MLP neurons of a small language model. Each row is named by its layer, matrix (up: input weights; down: output weights) and neuron, and shows model dimensions 176-239. Each number is 50 + 15 x the weight over its row's rms, rounded and kept within 0 to 99.
Before each neuron's rows is what it responds to, as a language model described it from the Wikipedia text at the highest values.

Description: Early word-fragment letters
L6.up139:76 39 41 70 69 56 46 41 40 41 87 42 46 82 29 89 66 47 35 63 13 51 41 22 53 51 36 41 87 63 64 65 23 81 41 69 36 42 74 60 30 57 47 45 56 31 59 12 53 47 53 26 53 49 75 43 32 34 47 44 28 37 46 47
L6.down139:51 48 58 35 22 62 58 54 55 43 60 61 31 53 66 32 67 52 66 64 55 57 63 35 49 42 43 72 39 53 47 65 37 61 60 44 57 59 71 38 71 67 47 42 73 84 43 32 56 73 49 46 59 34 37 28 54 66 55 50 67 62 34 23

Description: Mid-word subword fragments
L3.up171:18 34 48 57 64 40 43 56 58 35 60 62 49 27 46 43 35 13 37 37 78 65 40 31 64 34 31 47 75 58 27 42 70 75 55 13 48 46 52 55 41 50 33 49 39 40 45 77 51 63 73 48 69 71 70 53 65 58 24 39 34 53 45 69
L3.down171:48 49 66 42 52 50 48 38 35 29 51 40 26 50 83 51 67 64 27 78 54 33 61 36 51 59 42 76 42 42 39 40 41 38 49 60 33 40 86 50 39 46 48 32 21 71 68 71 55 50 66 41 29 43 21 65 33 44 34 64 49 55 63 57

Description: Word-initial consonant fragments
L3.up490:61 68 74 64 55 31 84 42 55 29 73 62 68 72 34 56 55 47 27 30 23 35 61 40 68 34 61 36 56 52 85 58 37 57 72 49 52 51 60 52 54 47 52 57 33 33 46 53 54 45 70 56 29 41 43 48 66 73 68 41 42 70 44 48
L3.down490:34 56 95 67 75 40 39 57 47 41 55 41 36 34 29 80 42 61 51 64 65 61 53 61 61 62 55 76 45 60 36 68 54 52 44 31 58 31 48 35 26 45 41 43 53 36 35 21 55 35 35 16 53 51 48 67 34 51 44 40 43 42 47 48

Description: Complement-expecting word completions
L6.up556:43 45 56 55 62 04 60 42 56 50 55 78 63 47 56 45 76 49 44 70 50 45 60 53 40 56 38 37 44 18 35 15 41 86 44 53 51 35 42 54 33 41 48 51 51 46 76 18 58 27 57 69 25 42 54 41 33 39 35 44 48 79 61 27
L6.down556:55 30 41 30 37 51 58 60 28 71 54 36 28 46 65 37 50 59 75 33 35 58 55 31 65 45 54 54 55 43 35 64 43 54 60 25 39 49 54 55 59 58 17 69 57 46 61 60 64 36 56 40 63 34 62 67 61 63 66 67 34 40 43 86

Description: Possessive her and name fragments
L3.up551:46 39 48 47 46 54 59 58 30 47 54 49 58 30 40 65 58 57 67 57 35 52 40 68 56 65 64 47 26 31 54 56 50 18 27 43 43 34 51 44 37 58 49 35 77 60 94 59 65 70 63 44 53 68 49 23 75 03 64 31 21 56 49 20
L3.down551:53 44 61 38 55 65 26 58 55 24 66 50 75 34 31 58 47 48 63 39 58 44 47 43 76 11 68 74 75 46 74 73 53 65 76 52 42 44 33 54 60 22 52 62 31 51 27 41 35 39 31 49 45 42 72 52 24 71 50 69 59 44 48 79

Description: Split verb endings
L2.up120:61 52 50 72 44 18 55 43 33 37 30 56 41 64 64 36 51 18 52 67 48 34 68 55 37 76 59 55 77 43 51 67 48 66 37 56 47 72 66 57 77 24 41 42 65 58 59 35 63 46 20 61 03 32 66 60 63 19 78 51 49 45 50 21
L2.down120:27 46 66 54 67 29 46 50 66 49 54 59 48 62 52 40 30 10 55 64 28 50 60 67 65 37 57 51 59 34 45 54 52 55 72 38 51 72 44 43 34 54 62 33 59 33 51 78 52 69 49 33 55 27 54 76 69 52 55 59 47 38 45 42

Description: Word-initial w fragment
L6.up555:80 46 48 55 51 27 26 61 47 50 73 40 09 65 36 50 63 39 56 47 40 61 55 45 64 56 53 57 59 72 52 70 50 57 47 53 39 37 38 33 40 67 34 52 71 42 33 27 55 63 48 76 49 52 43 74 47 46 56 22 23 53 69 80
L6.down555:37 39 46 59 26 54 50 63 27 42 74 52 50 39 73 61 61 65 62 67 66 60 61 50 52 51 61 62 77 00 73 55 46 44 27 59 69 81 54 25 38 59 42 29 55 43 54 58 37 44 54 65 78 51 54 57 54 50 46 63 65 71 42 36

Description: Mid-word fragment continuations
L3.up481:68 42 74 28 38 28 38 64 65 53 47 54 24 34 38 56 38 64 65 60 56 32 70 34 65 38 86 39 59 27 60 28 37 60 50 30 56 67 66 34 30 48 39 45 35 48 42 68 64 45 52 79 24 36 71 24 31 23 54 45 50 31 55 48
L3.down481:41 61 62 49 36 64 29 87 73 68 48 25 54 46 35 27 52 48 53 31 30 48 58 44 32 37 54 67 45 84 54 61 60 30 28 39 46 35 77 55 64 40 53 57 53 48 62 55 44 20 63 38 75 37 58 64 70 37 35 48 56 29 40 53

Description: Word-final suffix pieces
L2.up719:67 16 70 54 63 32 58 59 60 37 53 83 75 63 49 52 62 37 33 43 42 43 47 52 50 51 51 21 31 63 55 40 78 68 63 38 24 45 51 37 55 73 66 67 67 77 64 47 30 64 44 42 56 69 73 37 55 58 72 66 25 58 34 47
L2.down719:44 65 47 44 57 67 39 51 58 34 53 48 34 33 57 41 48 32 32 50 62 63 64 62 71 39 62 55 31 46 73 46 43 35 53 34 42 50 63 37 29 47 62 54 45 38 69 28 17 53 51 46 44 41 33 69 71 57 60 52 34 56 57 68

Description: Possessive determiners after verbs
L2.up442:63 49 58 49 23 56 77 62 59 58 71 56 16 56 29 29 35 39 41 82 33 52 26 53 52 60 63 16 48 17 66 36 39 48 44 31 33 29 61 28 34 36 56 27 41 71 57 39 53 78 52 47 40 31 21 44 50 55 70 49 46 58 47 71
L2.down442:61 60 43 36 74 49 71 27 35 28 46 36 67 47 34 50 67 41 54 34 67 42 43 37 65 57 44 62 38 39 40 41 44 52 35 56 34 26 38 65 81 45 27 63 45 60 71 53 65 53 20 42 39 11 37 66 41 20 66 52 66 59 45 62

Description: Mid-word fragment continuation
L3.up688:43 30 25 40 57 65 37 46 29 30 24 33 37 61 52 67 74 64 70 58 50 18 23 45 68 59 23 56 60 44 59 79 34 29 67 75 53 76 73 52 63 54 33 54 79 44 65 46 37 58 35 68 24 49 60 38 50 64 30 50 47 55 17 31
L3.down688:47 78 57 55 49 42 55 37 52 55 51 60 61 75 30 28 45 45 44 58 49 75 43 40 46 52 67 35 56 57 56 29 17 35 50 54 45 34 53 50 74 62 62 72 52 33 68 48 66 31 49 48 56 64 30 61 68 28 37 30 27 42 43 49

Description: Word-completing pieces, office terms
L3.up386:45 19 49 08 53 38 20 66 55 43 44 78 23 42 33 61 35 35 53 53 64 51 46 49 78 46 59 64 58 57 41 47 58 26 58 22 25 88 49 53 27 64 56 38 72 34 75 50 55 36 62 67 53 58 65 71 44 57 58 43 36 56 52 56
L3.down386:52 51 46 44 30 62 49 64 52 44 48 42 53 57 59 18 80 39 67 48 58 32 49 65 27 37 44 30 33 62 49 69 65 62 53 43 44 38 45 61 41 49 68 58 61 81 50 51 57 48 61 32 52 49 54 69 53 78 45 43 74 39 73 35

Description: Letter G word pieces
L2.up683:65 46 64 18 55 44 60 51 62 34 60 73 60 54 58 62 26 49 40 32 52 39 79 43 64 39 50 50 46 47 70 25 55 41 49 46 53 52 46 34 70 81 42 44 59 64 46 21 45 42 36 49 23 24 57 71 39 64 42 27 32 70 22 32
L2.down683:17 29 24 41 47 65 63 69 70 57 60 47 54 39 48 47 48 47 53 54 57 74 75 45 31 61 53 68 34 19 55 25 22 59 45 68 50 24 22 42 46 52 61 54 33 49 36 43 67 45 19 38 56 61 54 14 82 24 63 41 60 54 34 81

Description: Second word-piece after initial
L2.up276:67 40 36 49 33 32 64 57 40 31 42 36 50 39 45 67 61 56 88 51 41 44 64 55 53 34 58 55 44 49 54 76 48 31 63 32 59 70 46 68 42 28 35 37 57 29 61 43 82 76 51 38 39 61 72 33 60 55 34 64 42 31 34 57
L2.down276:21 39 28 30 58 57 17 67 65 48 55 54 81 43 59 77 43 49 59 44 68 49 54 55 36 66 42 24 49 45 61 64 44 41 45 32 45 82 54 23 50 61 41 65 23 36 37 66 65 71 42 65 42 60 19 45 45 52 25 66 36 71 57 51

Description: Split word starts, table ends
L3.up673:60 58 41 59 59 26 44 52 52 69 62 57 79 80 38 21 60 54 31 61 49 41 48 65 63 41 48 30 49 55 53 63 44 21 43 39 44 44 50 58 27 76 35 51 34 38 39 58 70 53 57 68 43 26 57 39 55 73 48 61 56 47 56 56
L3.down673:18 31 56 40 70 44 37 74 41 53 75 59 41 33 44 61 44 44 31 34 70 51 60 46 19 63 66 46 45 24 49 34 52 59 57 26 53 45 62 62 50 74 34 41 62 45 67 83 34 24 29 69 39 66 56 53 70 29 72 44 79 35 59 75

Description: Mid-word apostrophes and suffixes
L2.up152:31 17 60 58 10 16 70 66 62 34 61 77 52 59 26 51 33 37 61 66 88 28 70 49 59 45 58 52 38 62 45 36 51 73 64 46 25 39 58 70 35 42 54 54 42 56 28 76 46 38 45 46 63 61 46 47 34 28 57 62 28 36 56 41
L2.down152:61 62 25 40 67 50 41 28 63 60 30 28 33 29 64 63 56 37 46 24 32 59 49 73 56 56 42 79 46 15 72 55 55 52 66 53 74 64 58 45 51 53 43 57 59 49 47 65 28 78 58 47 56 47 21 69 62 35 59 26 52 53 35 58

Description: Word-start fragments, and "that"
L6.up74:31 49 39 41 27 36 60 63 65 48 50 50 54 37 38 52 54 49 75 30 48 71 24 45 58 74 58 69 42 32 49 67 27 55 30 19 66 26 53 41 52 54 44 63 63 33 74 22 81 43 71 52 58 58 65 65 32 62 57 35 54 41 28 39
L6.down74:43 64 41 62 49 61 30 59 85 55 56 40 50 76 63 68 22 18 76 59 59 56 75 64 29 32 47 30 53 28 54 59 90 57 45 93 40 37 26 49 43 24 40 34 62 83 21 56 46 62 51 51 51 73 67 45 59 64 37 57 69 65 37 67

Description: Word-completing subword pieces
L6.up249:50 42 74 28 35 33 85 41 56 56 28 50 49 34 55 69 76 62 58 53 44 33 73 59 50 59 68 66 29 45 59 34 56 57 66 50 33 42 43 51 25 14 51 53 43 44 50 59 33 31 38 62 43 55 69 57 38 28 42 65 62 49 36 21
L6.down249:61 69 48 59 66 38 68 75 64 70 59 49 33 62 38 24 61 27 67 51 72 84 71 28 50 61 50 61 58 52 36 33 48 13 34 31 32 36 49 51 49 28 50 57 48 40 69 70 73 42 53 59 68 44 45 67 69 35 20 38 59 43 66 61

Description: Split word fragments
L2.up568:56 67 35 60 53 41 59 42 41 39 44 71 55 39 50 29 52 71 45 57 83 49 52 58 51 66 44 62 44 57 69 30 51 31 58 55 56 67 37 43 37 28 31 55 55 48 53 47 77 43 59 40 27 48 45 65 44 43 36 55 49 44 37 64
L2.down568:44 54 62 49 48 40 27 61 41 57 56 52 47 45 23 66 25 46 56 29 65 33 23 41 17 32 35 73 61 57 53 49 41 14 49 24 55 34 68 35 20 64 67 69 47 54 39 23 51 64 49 65 60 42 77 38 75 39 44 48 52 57 75 38

Description: Noun-phrase-opening determiners
L6.up699:64 38 57 57 64 50 67 38 47 36 79 67 44 59 54 63 41 64 61 69 45 48 63 47 52 79 25 28 37 23 64 66 51 47 64 67 55 71 40 19 46 69 45 16 78 55 69 62 57 65 36 12 57 65 56 31 44 45 57 46 41 38 56 33
L6.down699:30 74 59 46 45 49 39 61 77 55 50 84 69 40 42 55 47 33 51 50 38 25 50 74 58 29 80 67 46 36 54 54 29 43 57 21 25 12 31 43 63 58 76 61 70 44 44 33 49 55 40 62 27 63 55 32 55 55 63 66 77 52 45 27

Description: Mid-word name fragments
L6.up140:46 61 39 38 43 54 32 60 47 41 48 74 40 62 41 59 38 33 53 62 57 54 82 61 46 32 56 20 43 54 29 59 32 47 66 26 57 57 56 30 73 52 25 64 52 50 63 35 67 56 89 65 52 48 51 43 36 33 41 51 48 58 49 47
L6.down140:63 57 66 40 52 26 86 61 57 48 42 52 67 55 65 32 52 69 36 59 47 42 49 18 29 50 38 50 45 57 78 43 48 38 35 31 48 30 87 57 63 51 59 36 72 33 50 33 42 37 32 30 24 59 31 36 64 45 34 57 69 67 49 55